MLP neurons of a small language model. Each row is named by its layer, matrix (up: input weights; down: output weights) and neuron, and shows model dimensions 0-127. Each number is 200 + 20 x the weight over its row's rms, rounded and kept within 0 to 999.
After each neuron's rows, "fires on" lists the tokens most often at its 100 highest values on Wikipedia text that the model never trained on. A number after a token or word is its count.

L3.up286,180,201,233,223,214,188,240,176,187,202,187,231,174,200,212,234,221,205,199,213,190,184,223,191,218,180,206,184,227,222,199,214,218,164,171,197,212,231,183,182,154,187,182,188,206,198,182,203,202,177,180,236,211,228,191,193,191,207,169,182,168,211,178,210,189,222,195,222,167,210,177,181,224,213,272,244,176,207,185,241,201,184,206,195,213,180,198,199,158,164,179,205,196,192,215,215,195,204,191,181,194,181,213,182,188,206,217,233,191,206,195,221,220,196,240,165,191,166,229,218,203,194,205,223,189,200,263,227
L3.down286,223,189,183,186,161,191,188,194,210,188,194,164,199,213,199,169,181,211,218,208,167,238,188,204,187,176,179,192,157,197,177,205,163,184,212,223,182,201,192,205,228,186,198,214,188,218,169,189,175,171,211,208,218,212,171,181,199,187,189,207,204,199,183,206,215,221,179,212,195,184,182,193,207,196,210,191,167,186,195,214,230,191,189,202,205,192,207,206,222,198,221,184,189,186,188,225,179,207,179,219,160,184,191,216,230,205,227,221,196,176,197,159,188,205,200,208,188,193,216,237,192,197,184,228,241,224,207,220
fires on: " |" 55, ":" 18, " (" 4

L4.up121,181,184,185,218,174,202,204,200,193,194,235,208,171,232,193,215,202,180,216,207,171,188,199,157,181,213,197,186,216,180,189,192,213,205,221,187,217,176,222,208,164,171,237,197,233,209,196,189,179,182,187,161,202,193,217,186,164,220,218,178,201,223,158,229,200,202,199,218,224,242,221,200,191,178,185,223,198,216,198,228,177,266,185,179,181,166,223,196,199,193,192,244,180,182,155,213,240,212,187,166,195,199,207,225,222,198,199,207,198,196,164,226,204,234,205,216,184,193,223,206,197,167,221,215,219,203,174,208
L4.down121,236,220,211,186,214,200,233,202,209,167,216,184,205,177,199,193,208,194,183,200,238,191,236,214,227,191,176,248,189,200,197,222,217,216,202,159,207,212,180,193,235,234,182,198,189,207,174,180,210,183,186,234,224,206,206,191,223,191,195,174,240,197,223,218,224,190,179,183,245,167,206,177,201,232,211,165,212,199,200,199,208,202,207,190,210,166,201,199,196,192,208,167,217,192,245,178,174,200,159,206,203,209,237,161,212,187,197,179,229,237,246,222,189,176,185,174,186,235,209,210,139,181,205,207,209,193,203,222
fires on: " at" 35, " " 23, "-" 7, " At" 6, "ig" 5

L5.up1000,194,211,192,195,185,193,203,193,184,248,226,207,168,199,212,209,203,187,227,217,164,225,193,224,179,180,194,207,233,203,200,201,175,198,201,173,197,191,191,191,176,174,184,209,184,225,186,214,156,201,184,209,224,229,178,202,178,220,180,204,195,222,169,256,218,200,215,194,224,209,164,194,190,233,225,190,207,204,189,200,168,189,219,214,182,193,195,198,188,186,190,208,188,189,192,184,158,211,191,148,186,190,234,196,225,189,194,208,199,204,186,198,200,201,196,181,205,195,202,212,229,180,189,226,205,185,199,170
L5.down1000,252,203,196,174,222,221,188,217,179,197,204,185,214,194,196,217,175,195,206,222,198,214,181,206,230,191,201,208,172,207,160,200,219,170,212,219,222,226,178,216,223,213,197,207,201,194,193,194,149,210,188,235,238,213,207,182,176,193,214,199,190,190,214,183,189,217,200,218,186,196,192,210,206,177,205,198,185,187,187,213,218,246,192,195,210,202,201,210,143,197,161,192,179,204,206,197,194,189,181,214,205,143,187,237,205,214,242,189,206,189,215,150,204,193,168,188,229,184,222,216,222,198,150,202,201,169,209,180
fires on: "," 82, ":" 5

L8.up789,184,217,205,223,179,216,165,207,222,182,177,182,183,196,200,197,250,206,191,199,176,213,200,216,212,192,223,215,188,190,220,217,213,189,176,194,200,197,162,210,216,213,203,225,198,212,181,162,203,211,182,222,201,205,198,194,189,219,244,212,219,191,219,254,201,194,196,230,207,180,172,192,177,183,178,191,215,186,168,197,187,198,174,199,199,187,175,200,200,218,209,228,225,180,168,242,243,154,177,192,185,217,186,192,199,189,177,182,190,239,199,203,210,192,225,205,174,192,200,211,202,205,214,254,204,231,209,200
L8.down789,178,215,184,216,216,204,225,175,153,202,183,191,194,206,203,221,217,211,232,211,183,178,167,181,179,221,172,181,201,195,216,204,210,206,184,195,194,197,216,177,197,230,183,197,215,192,182,227,211,172,178,171,228,222,198,174,195,213,218,204,183,185,205,233,202,206,235,151,203,181,176,193,187,227,205,190,211,164,228,201,206,226,195,195,205,188,184,169,235,174,216,196,195,212,209,207,199,210,194,225,237,190,146,221,222,219,210,199,198,186,200,205,185,183,169,220,216,203,207,192,197,155,233,205,177,213,245,187
fires on: " " 59, " n" 26

L4.up496,186,214,205,241,235,221,212,213,212,170,199,184,236,204,208,195,218,231,225,196,197,198,205,185,189,197,194,201,180,201,201,200,193,212,167,193,223,202,205,200,192,192,207,198,221,212,146,216,154,173,201,203,199,212,185,237,176,228,197,210,210,189,170,170,173,200,193,237,197,191,195,215,197,163,209,222,195,195,209,183,206,194,185,199,211,206,167,183,216,201,232,213,154,208,183,193,180,183,193,212,194,179,212,202,221,222,184,224,217,233,217,191,201,185,249,198,186,181,185,236,196,236,185,184,185,182,171,201
L4.down496,212,153,168,196,197,191,192,180,198,198,220,149,195,194,197,179,212,186,210,208,180,181,216,186,206,187,212,171,195,187,206,199,231,193,226,207,210,242,197,176,225,218,188,201,197,249,209,185,226,218,211,197,222,174,203,184,212,183,218,195,197,199,208,230,208,193,190,192,226,175,203,181,198,197,181,175,200,195,205,217,207,195,198,190,215,180,257,215,206,202,128,194,221,190,256,206,208,217,189,220,210,224,207,198,203,206,218,196,169,194,217,211,205,210,184,168,179,195,214,217,188,179,217,226,219,213,253,202
fires on: " " 47, "7" 11, "2" 8, "er" 4, " only" 4, "9" 4

L3.up835,170,182,209,201,190,179,175,192,191,198,173,160,201,225,201,207,208,202,192,159,207,218,213,234,211,202,245,186,225,205,202,194,176,199,197,178,200,224,195,210,200,196,172,200,186,213,213,184,222,166,177,216,195,217,193,196,219,179,197,186,192,196,203,183,174,205,193,210,228,200,194,187,234,204,170,194,164,199,221,220,217,176,196,189,194,166,207,211,198,174,211,208,216,193,220,217,207,223,194,204,154,227,203,200,212,192,238,230,188,215,215,214,251,211,222,212,197,180,216,199,191,205,182,192,210,233,170,192
L3.down835,199,189,211,176,155,225,221,231,176,175,223,191,186,196,212,198,205,209,211,205,243,202,233,193,203,232,189,232,218,202,185,220,193,196,198,192,231,246,231,209,183,192,228,187,180,174,162,214,179,213,197,209,175,223,235,215,183,182,187,210,229,174,227,202,211,220,187,186,191,212,223,204,201,189,206,218,237,193,177,213,201,188,199,207,200,178,195,181,193,166,217,170,224,183,204,205,226,218,174,196,180,205,189,189,239,199,205,202,210,193,202,219,202,206,203,212,167,192,247,200,166,230,191,178,189,197,204,180
fires on: "'s" 23, "ing" 13, " political" 8, "ical" 7, "ering" 6, "'" 6

L3.up530,179,170,171,185,193,210,185,211,185,215,182,205,194,198,195,199,243,204,176,231,167,215,207,152,192,197,195,203,175,185,223,190,239,204,209,193,206,236,219,180,233,221,222,204,235,221,194,162,175,198,189,197,201,159,241,219,189,189,191,197,166,202,161,242,163,200,190,231,214,202,195,215,213,196,198,194,199,165,197,209,198,209,216,187,204,173,217,168,202,205,221,238,224,208,152,207,189,201,229,175,187,202,164,182,229,222,214,211,183,250,199,182,168,190,216,202,179,173,199,224,180,163,195,219,192,205,208,180
L3.down530,165,198,213,212,225,210,186,215,210,212,172,186,196,219,207,220,217,212,208,201,201,188,231,149,201,181,198,189,211,172,190,184,195,235,166,203,202,206,196,192,175,214,192,176,198,185,230,198,199,189,211,163,222,195,195,160,237,215,232,178,222,196,200,213,198,183,220,198,194,213,207,198,190,219,183,227,191,199,198,209,217,199,223,175,207,217,192,219,250,217,221,168,189,178,196,162,200,194,194,194,195,239,217,196,190,201,202,231,170,203,183,216,202,176,209,217,203,199,178,226,194,160,211,214,186,196,141,178
fires on: " " 74

L5.up398,148,172,233,174,192,190,210,202,229,186,227,222,193,174,205,212,189,190,196,211,195,189,219,165,195,216,197,182,217,192,184,197,190,215,204,176,208,175,192,185,215,198,164,189,215,173,207,186,178,174,159,211,177,197,166,219,204,189,232,207,207,198,196,152,205,203,171,212,199,197,204,220,180,194,213,231,233,238,234,182,232,181,204,194,186,197,166,207,214,196,227,203,205,188,208,179,204,161,203,219,195,205,216,221,248,196,226,185,209,219,225,201,185,169,236,243,178,203,187,202,200,253,205,175,178,191,190,169
L5.down398,212,182,175,247,213,210,196,188,201,231,215,197,212,185,192,211,206,194,180,213,235,174,169,220,189,208,189,214,203,197,183,219,201,229,182,221,197,217,233,217,190,186,221,213,185,183,213,208,201,208,230,202,217,182,234,179,205,200,199,213,216,200,214,197,195,211,189,183,239,209,175,193,197,184,151,252,210,189,198,168,191,176,217,192,211,166,213,205,217,185,174,179,203,226,186,203,196,227,181,213,192,159,192,203,190,229,173,224,192,183,167,183,206,201,217,174,225,191,223,190,186,216,191,198,214,209,183,220
fires on: "er" 15, "is" 10, "9" 10, "in" 7, "n" 5, "8" 5

L3.up565,194,209,206,204,244,226,189,213,220,205,174,232,203,184,174,189,211,212,216,224,220,183,195,197,215,215,208,213,191,187,220,239,206,160,195,203,174,207,202,185,189,193,170,207,192,201,206,184,197,218,179,166,182,180,197,171,235,238,173,193,205,181,205,210,196,202,241,227,197,241,191,189,199,202,247,208,228,200,179,192,167,181,206,204,211,190,208,206,188,169,191,160,221,199,212,197,184,235,214,194,212,184,232,162,180,214,221,250,158,201,155,198,251,203,227,140,201,209,179,230,189,187,199,206,211,197,197,182
L3.down565,232,181,163,198,169,193,217,170,196,130,187,179,193,205,216,225,228,201,215,244,168,219,201,190,183,209,178,219,185,207,202,180,183,215,207,191,188,242,205,200,191,160,208,222,196,216,177,197,172,180,205,185,233,201,216,218,182,219,218,218,197,233,205,200,212,244,214,204,191,195,215,203,204,212,227,200,201,172,188,166,187,183,182,191,191,210,199,201,204,177,191,175,171,213,189,216,226,212,181,185,194,190,205,201,201,184,172,206,188,165,190,223,200,198,208,223,202,177,223,184,195,181,180,202,212,230,218,144
fires on: "," 27, " |" 17, " –" 13, " as" 12, " at" 8, " /" 7

L4.up807,208,201,202,206,172,178,178,184,184,209,194,253,213,212,215,189,216,234,207,222,186,127,210,213,193,193,212,204,205,232,187,177,236,224,220,187,184,212,205,190,194,211,170,177,196,198,196,181,202,221,197,205,188,184,189,181,214,186,212,200,205,176,231,196,207,194,219,175,187,178,231,216,195,219,212,209,211,178,198,175,194,201,190,167,203,190,218,218,184,186,230,190,184,219,203,178,201,220,210,196,196,207,207,183,211,200,201,198,165,203,227,186,206,156,205,203,220,184,181,221,187,220,192,202,187,212,188,199
L4.down807,172,182,194,204,201,228,176,206,219,209,176,182,206,230,174,196,195,174,204,193,195,207,259,218,181,211,212,192,186,198,188,219,195,199,194,194,173,213,222,194,211,184,211,190,221,199,205,196,185,174,210,212,195,189,196,218,167,181,217,223,170,217,215,190,197,183,204,195,225,163,207,194,220,221,196,166,153,204,200,181,183,178,229,218,187,176,167,226,206,212,185,217,208,197,204,210,173,188,192,198,205,207,228,172,190,210,227,203,211,220,244,235,184,199,206,215,192,211,182,190,188,216,248,209,190,214,211,235
fires on: "o" 24, "a" 14, " County" 10, "ak" 5, " co" 5

L4.up351,204,188,201,208,207,180,184,235,192,211,157,222,173,194,200,219,157,215,245,168,202,206,202,227,173,221,216,191,221,190,188,231,189,171,216,204,177,248,211,236,192,194,206,202,199,210,215,174,204,204,199,171,182,224,187,218,219,154,153,174,190,199,222,184,191,198,175,191,182,198,224,203,213,180,193,212,181,165,176,192,192,212,227,169,183,167,245,194,189,205,196,212,222,204,235,219,197,203,196,175,197,229,208,198,203,167,213,216,201,219,183,164,198,193,191,194,180,188,185,244,202,170,179,193,205,192,197,168
L4.down351,249,200,210,170,192,170,201,214,179,220,182,160,193,237,195,212,220,209,203,168,219,191,198,202,200,248,186,174,188,187,171,199,177,212,250,188,207,199,240,200,204,227,235,206,187,194,200,186,180,206,194,221,210,201,205,221,171,196,215,203,199,205,177,207,162,227,187,204,209,179,201,188,210,207,208,195,178,218,174,196,205,206,226,209,189,177,184,220,183,211,211,185,234,199,144,207,193,197,203,223,155,200,211,221,212,214,189,219,237,217,213,168,183,232,213,200,214,231,198,199,222,195,206,176,184,204,196,191
fires on: "'" 16, "ial" 15, "'s" 13, "ic" 8, "ess" 5, ";" 4

L4.up396,201,222,196,213,183,266,203,198,172,224,197,207,193,223,176,182,191,214,193,204,213,158,218,225,185,198,225,190,181,220,214,248,216,209,210,202,233,201,225,188,195,204,173,157,219,200,202,162,224,232,218,180,209,224,212,191,209,179,219,217,201,210,213,209,198,205,217,177,224,187,209,205,227,213,188,223,183,188,204,171,206,239,196,225,156,162,229,176,218,201,183,189,219,187,215,190,183,224,175,207,182,190,184,191,211,195,216,197,158,179,214,175,206,205,188,185,211,189,185,228,194,210,173,201,195,197,218,178
L4.down396,180,199,195,217,193,167,197,237,220,214,197,189,154,196,214,211,191,221,206,180,215,224,208,205,167,173,211,206,201,218,198,219,192,201,217,192,197,211,193,168,179,175,196,191,224,168,224,212,196,190,194,202,168,168,178,247,178,202,180,219,173,177,208,192,224,199,195,183,203,191,191,193,219,198,199,206,219,213,250,161,184,226,184,214,204,186,193,186,193,208,209,185,178,209,188,256,196,216,143,222,202,182,188,204,194,202,212,230,204,232,220,184,194,227,258,203,188,206,220,151,218,211,214,194,183,198,177,203
fires on: " prop" 12, "o" 11, " co" 10, " man" 9, " lo" 8, " bro" 7